{
  "n_layer": 8,
  "activation": "swiglu",
  "tie_embeddings": false,
  "lr": 0.0185,
  "lr_mult_o": 2.0,
  "grad_clip": 1.0,
  "decay_shape": "linear"
}
MLP neurons of a small language model. Each row is named by its layer, matrix (gate and up: input weights) and neuron, and shows model dimensions 48-111. Each number is 50 + 12 x the weight over its row's rms, rounded and kept within 0 to 99. A neuron's up and down rows have the sign that makes its largest values positive.
After each neuron's rows, "fires on" lists the tokens most often at its 100 highest values on Wikipedia text that the model never trained on. A number after a token or word is its count.

L3.gate360:46 43 28 44 62 35 49 66 47 41 53 30 80 63 39 81 74 61 43 51 54 55 47 56 55 54 32 66 56 43 47 43 48 44 49 51 56 52 52 61 39 50 54 62 48 61 70 33 63 40 47 56 52 50 59 45 40 50 43 62 54 50 45 55
L3.up360:36 46 37 36 54 31 31 54 75 57 47 53 51 44 52 62 41 44 52 45 62 56 40 53 70 48 45 29 76 38 38 45 61 58 44 78 51 66 51 61 52 56 44 47 81 45 45 39 92 42 53 58 43 51 43 41 60 46 59 51 71 46 44 48
fires on: "k" 22, "y" 10, "i" 8, "o" 7, "wa" 7, "an" 5

L3.gate140:43 43 61 37 39 43 23 53 57 56 42 60 55 32 72 14 45 52 56 53 59 19 68 58 57 49 49 62 56 54 73 37 61 51 55 63 46 55 41 62 57 59 54 50 50 77 65 46 56 67 68 59 61 46 56 57 58 46 49 46 31 49 55 59
L3.up140:52 53 51 47 45 44 41 39 58 51 64 44 49 53 44 52 55 48 44 78 29 43 42 73 35 59 50 52 59 56 56 46 61 51 38 44 46 46 49 54 50 33 68 47 49 67 38 34 45 57 42 25 40 72 69 46 41 69 50 53 69 32 62 54
fires on: "ed" 40, " known" 18, "n" 7, "d" 6, "mer" 6, "elected" 4

L3.gate429:54 65 38 31 48 67 28 71 46 66 39 46 49 62 75 34 44 70 50 49 20 52 53 54 61 52 64 60 57 53 65 40 49 63 64 55 54 45 37 64 83 59 67 79 30 37 49 27 53 54 61 45 62 46 46 51 58 54 53 62 43 71 52 62
L3.up429:55 44 29 48 36 48 46 55 47 45 60 45 35 22 58 41 66 52 41 40 46 78 49 49 38 46 62 48 45 50 33 43 24 63 64 59 55 23 56 64 52 66 72 61 50 46 56 34 44 41 36 45 52 52 41 51 59 35 42 63 35 55 45 54
fires on: "," 61, "x" 7, "i" 7, "a" 7

L3.gate281:50 55 59 51 58 55 60 57 71 49 42 56 59 55 47 37 41 45 49 37 68 60 51 64 63 54 36 49 51 35 44 32 38 27 58 50 42 44 60 56 73 40 66 50 62 56 38 56 54 66 46 30 67 48 45 72 53 71 37 42 58 42 59 47
L3.up281:38 48 56 56 48 40 46 63 54 41 62 47 59 37 48 66 48 40 76 63 52 60 44 42 56 59 63 53 48 57 28 33 61 64 40 27 29 61 39 60 30 48 43 56 71 64 45 43 33 24 61 38 68 31 42 45 63 63 67 39 75 38 44 31
fires on: "re" 29, "l" 21, "ch" 14, "st" 9, "k" 9, "te" 6

L3.gate85:62 48 62 33 42 36 37 28 59 55 15 62 45 46 44 50 37 50 55 46 50 50 59 54 49 56 56 28 60 46 52 57 48 44 37 33 49 53 58 62 57 77 33 53 40 34 53 58 39 45 58 63 37 53 42 65 51 36 49 36 70 42 63 42
L3.up85:41 42 67 62 58 41 17 53 49 63 66 36 42 49 68 44 40 53 46 31 59 56 46 65 46 69 38 54 56 38 48 41 33 44 44 40 45 46 43 46 56 64 70 59 52 51 56 68 44 71 60 60 62 38 68 39 26 49 71 45 53 68 50 43
fires on: "." 43, "re" 35, "the" 7, "s" 5, "ing" 4

L3.gate320:48 59 39 30 45 43 52 52 41 65 65 72 51 32 80 53 51 60 59 41 35 68 61 59 39 49 45 36 42 54 78 54 46 44 60 42 59 31 47 42 27 59 59 64 70 29 38 69 66 34 40 32 60 35 61 42 79 56 39 35 40 69 54 56
L3.up320:37 61 76 61 45 54 59 37 58 50 63 48 64 43 57 69 49 59 26 25 32 54 56 45 48 51 60 28 57 72 47 66 34 59 55 22 44 42 62 49 39 62 56 63 50 28 47 24 56 36 32 55 63 58 38 44 59 52 49 53 55 59 50 57
fires on: "," 86, "r" 6

L3.gate273:34 65 42 46 43 74 42 68 38 53 54 28 52 58 65 61 49 27 77 59 49 67 46 53 51 73 26 47 61 57 32 41 59 48 56 56 57 67 32 51 29 40 47 67 75 44 56 41 55 59 38 48 41 35 36 51 38 54 57 63 65 50 65 63
L3.up273:53 64 57 33 41 68 41 56 35 48 71 53 45 55 65 19 48 35 52 55 53 45 48 42 36 48 58 41 58 61 23 67 32 69 58 56 52 39 45 45 42 66 52 67 50 63 44 43 54 64 69 42 52 36 45 64 49 54 54 69 49 51 54 75
fires on: "ly" 16, "le" 14, "ate" 12, "ary" 12, "mit" 10, "y" 5

L3.gate338:23 56 57 36 44 45 30 57 66 47 58 51 46 39 46 43 56 44 46 29 67 57 63 59 69 31 53 42 35 51 52 44 46 72 50 63 37 50 53 43 35 51 56 41 60 73 51 82 52 44 52 61 25 66 54 38 60 72 52 34 46 67 49 62
L3.up338:38 55 47 35 76 41 39 59 36 50 56 33 49 48 41 56 50 33 38 59 47 48 42 55 42 52 56 44 27 40 43 30 68 54 55 56 56 78 58 44 30 54 57 70 55 51 50 48 72 50 69 41 30 52 67 58 77 67 67 47 49 46 50 62
fires on: "ed" 47, "led" 16, "d" 10, "ran" 4

L3.gate361:55 45 46 59 57 39 23 38 35 47 50 40 62 47 42 61 54 59 27 35 63 43 73 62 53 42 31 64 55 50 46 54 20 47 61 28 40 49 56 52 47 63 53 68 31 40 63 57 63 68 25 54 51 39 53 91 58 41 41 33 20 53 69 52
L3.up361:46 54 53 57 57 23 62 39 49 67 54 35 39 64 54 48 54 32 62 61 39 71 72 42 66 54 40 34 48 40 40 49 49 48 39 55 33 52 43 70 52 69 38 55 44 22 79 54 46 77 56 39 44 43 65 54 47 57 52 50 36 25 48 57
fires on: "ing" 34, ")" 13, "ring" 7, "al" 7, "s" 5

L3.gate264:50 46 54 57 43 36 57 61 53 51 29 44 39 56 41 54 61 43 43 60 52 48 43 56 58 48 20 37 55 50 73 51 49 48 32 48 47 41 49 30 41 39 44 66 35 53 60 64 31 50 52 51 52 53 56 44 60 48 47 32 57 39 44 47
L3.up264:51 67 67 33 67 26 53 51 59 57 42 52 44 67 44 56 34 63 40 62 48 55 44 53 59 21 39 43 61 49 54 52 60 52 52 50 70 43 57 58 62 51 20 56 34 44 22 53 55 37 53 71 41 46 53 50 65 56 42 51 67 39 28 48
fires on: "le" 44, "y" 20, "ing" 11, "us" 4, " she" 4

L3.gate403:51 48 51 58 53 34 52 50 35 48 34 35 51 48 70 23 49 71 51 35 41 22 64 53 59 62 58 50 44 53 50 37 58 30 55 54 49 33 70 57 52 29 45 39 50 51 45 37 46 58 37 59 51 51 74 47 56 51 63 44 35 57 53 50
L3.up403:60 60 49 54 38 53 33 37 35 46 49 59 48 58 61 51 46 35 48 38 47 73 70 61 53 80 44 58 44 57 53 39 74 65 59 55 53 38 52 53 47 50 41 41 43 68 40 44 32 51 48 54 38 59 43 36 71 41 69 63 43 42 48 57
fires on: "ex" 22, " C" 17, "s" 14, " Ch" 9, " Gra" 7, "re" 6

L3.gate484:37 66 66 39 50 49 57 53 44 53 69 44 50 48 37 56 75 58 40 45 44 50 59 46 59 31 37 49 67 53 50 47 66 44 49 68 44 64 44 46 48 65 38 71 55 47 66 68 69 65 53 49 72 49 27 54 54 39 53 33 25 50 44 62
L3.up484:50 53 30 41 49 49 48 47 64 71 46 55 65 59 38 47 46 58 44 55 29 66 37 54 42 53 54 36 47 34 39 63 76 69 58 61 68 43 34 43 42 41 54 48 62 35 26 47 21 38 58 41 56 36 49 41 37 48 53 36 49 65 49 72
fires on: "o" 16, "ly" 12, "ce" 12, "ight" 9, "le" 7

L3.gate508:67 44 75 49 39 63 73 33 67 52 69 53 28 32 19 60 71 47 37 29 53 56 74 48 28 50 59 36 48 48 65 45 42 36 57 26 45 40 68 53 38 59 45 47 52 54 43 51 34 62 71 53 40 49 42 57 45 39 47 56 66 47 49 45
L3.up508:56 52 39 62 61 67 51 73 52 60 58 44 52 47 51 56 36 55 63 61 56 47 34 58 15 52 48 57 63 39 52 51 55 48 75 43 49 68 47 67 48 58 60 43 77 57 46 55 56 81 46 26 49 64 69 52 41 34 57 55 53 48 49 68
fires on: "or" 15, "par" 12, "mi" 11, " of" 10, "f" 9, "ci" 6

L3.gate171:79 42 38 47 56 38 57 57 43 48 63 24 52 65 48 50 46 25 47 36 57 59 54 40 53 66 55 38 64 47 56 34 59 40 41 62 48 60 51 30 55 59 46 56 74 51 58 25 67 42 49 44 56 50 57 44 20 38 48 63 46 61 62 48
L3.up171:44 71 59 28 44 65 62 65 54 42 61 32 55 42 51 56 52 56 58 61 53 71 40 67 85 55 52 41 62 56 55 36 36 65 51 46 41 58 63 43 33 51 50 49 32 45 76 25 55 56 67 49 74 48 44 41 44 57 38 66 63 49 36 55
fires on: "ly" 49, "y" 16, " Total" 8, "n" 6, "ally" 6, "ed" 5

L3.gate275:68 61 54 73 31 58 58 53 46 47 33 39 34 63 41 45 45 45 35 34 56 58 55 34 50 66 52 67 64 42 47 39 70 34 42 59 53 39 39 47 33 59 40 31 37 60 32 62 43 33 66 46 36 59 36 42 24 37 50 46 64 35 43 24
L3.up275:36 53 49 43 28 65 45 46 51 60 50 67 46 45 60 52 36 29 54 38 71 56 49 51 43 58 60 32 29 61 32 64 61 54 69 77 76 54 53 46 23 65 51 34 53 63 49 49 57 31 43 39 39 59 43 42 56 42 66 62 62 44 38 47
fires on: "c" 20, "–" 16, "port" 11, "or" 10, "par" 10, " addition" 6

L3.gate372:46 32 33 30 48 36 33 43 56 58 61 32 49 52 52 55 70 53 58 39 45 35 46 62 40 70 37 50 51 47 56 40 51 36 48 58 71 39 51 44 53 56 57 54 56 49 50 28 68 36 44 56 60 59 53 56 58 61 49 47 66 48 51 49
L3.up372:18 52 62 66 58 48 29 30 44 32 49 50 55 48 36 37 45 37 41 48 58 42 63 44 66 35 43 55 78 38 50 51 32 56 56 51 60 48 54 64 47 51 46 57 63 51 34 45 64 54 57 73 53 70 56 41 72 50 36 67 64 26 49 67
fires on: "k" 19, "an" 16, "se" 13, "ed" 9, "ish" 7

L3.gate450:53 23 47 37 57 66 46 53 48 50 67 63 50 48 55 55 32 34 30 56 42 59 49 63 30 43 40 43 48 47 32 47 41 66 43 61 43 41 73 25 61 62 55 40 43 57 71 42 51 51 31 09 43 39 58 41 56 58 47 31 56 43 66 41
L3.up450:47 73 42 31 54 36 48 53 03 45 80 68 35 38 62 51 52 47 20 47 43 54 42 59 59 47 37 51 64 46 48 57 51 48 30 60 45 74 40 63 70 68 37 52 47 31 49 67 47 39 56 51 60 42 30 45 61 29 49 59 58 54 57 49
fires on: "li" 47, " Li" 40, "i" 7, "fa" 5

L3.gate102:61 69 49 36 43 55 41 52 50 45 48 49 28 48 58 42 64 49 46 44 50 56 48 69 41 60 50 45 37 41 45 44 49 40 31 61 39 66 36 30 67 61 62 27 62 37 39 45 65 52 59 43 42 73 73 56 53 72 43 47 55 42 28 63
L3.up102:46 39 36 44 36 39 50 46 52 57 63 38 47 46 39 47 53 46 37 42 45 58 43 68 38 39 48 63 42 43 59 25 65 48 42 46 47 70 49 43 53 57 33 42 58 72 30 36 55 44 63 48 33 55 51 51 56 60 79 52 64 56 48 47
fires on: "ed" 36, " found" 16, "d" 10, "id" 7, "ic" 7

L3.gate51:48 46 43 54 52 60 72 39 66 50 51 59 47 44 47 58 52 59 51 56 68 52 40 46 51 67 52 50 60 61 56 52 33 51 70 32 48 61 72 51 40 47 36 58 47 64 51 32 28 55 52 51 60 28 70 43 50 60 54 53 70 48 59 45
L3.up51:33 52 58 52 47 57 41 77 60 51 33 42 48 41 41 61 40 43 43 29 58 50 61 65 48 54 48 64 43 49 43 57 38 49 64 57 48 56 75 63 46 46 54 43 51 45 50 39 49 43 71 62 59 39 28 53 64 41 71 51 55 66 34 45
fires on: "s" 43, "el" 9, "in" 7, "al" 6, " |" 5, "ke" 5

L3.gate180:53 55 36 52 65 54 66 49 29 49 23 53 68 56 45 65 48 50 53 39 41 50 45 44 37 39 34 46 60 65 36 55 44 23 60 57 56 38 58 38 52 67 55 31 32 35 56 37 41 54 41 61 60 52 60 36 55 36 27 53 76 21 46 50
L3.up180:56 50 56 48 51 25 55 35 66 56 19 65 64 61 53 21 51 60 28 46 54 48 43 47 77 51 40 42 51 54 46 57 35 64 59 53 58 58 57 43 53 18 57 46 27 54 22 43 69 50 53 41 39 70 31 53 64 56 50 70 67 53 42 42
fires on: "us" 14, "le" 12, "ra" 10, "wa" 10, "les" 9, "la" 8

L3.gate244:62 51 47 48 77 32 61 47 45 41 43 37 47 46 50 36 35 34 65 56 59 59 34 49 47 48 41 36 58 42 50 40 73 37 53 42 50 44 35 51 65 39 64 33 46 46 38 65 57 41 52 51 67 44 59 56 32 37 57 40 28 76 58 47
L3.up244:36 62 56 45 70 40 57 66 47 48 43 42 66 23 51 57 43 44 51 62 62 61 46 52 45 52 46 38 57 71 45 77 42 66 50 60 43 59 41 56 29 41 37 70 44 33 42 39 39 60 37 21 46 45 54 61 60 44 83 59 43 59 62 64
fires on: "st" 31, "ch" 23, "c" 15, "est" 8, "br" 4, "I" 4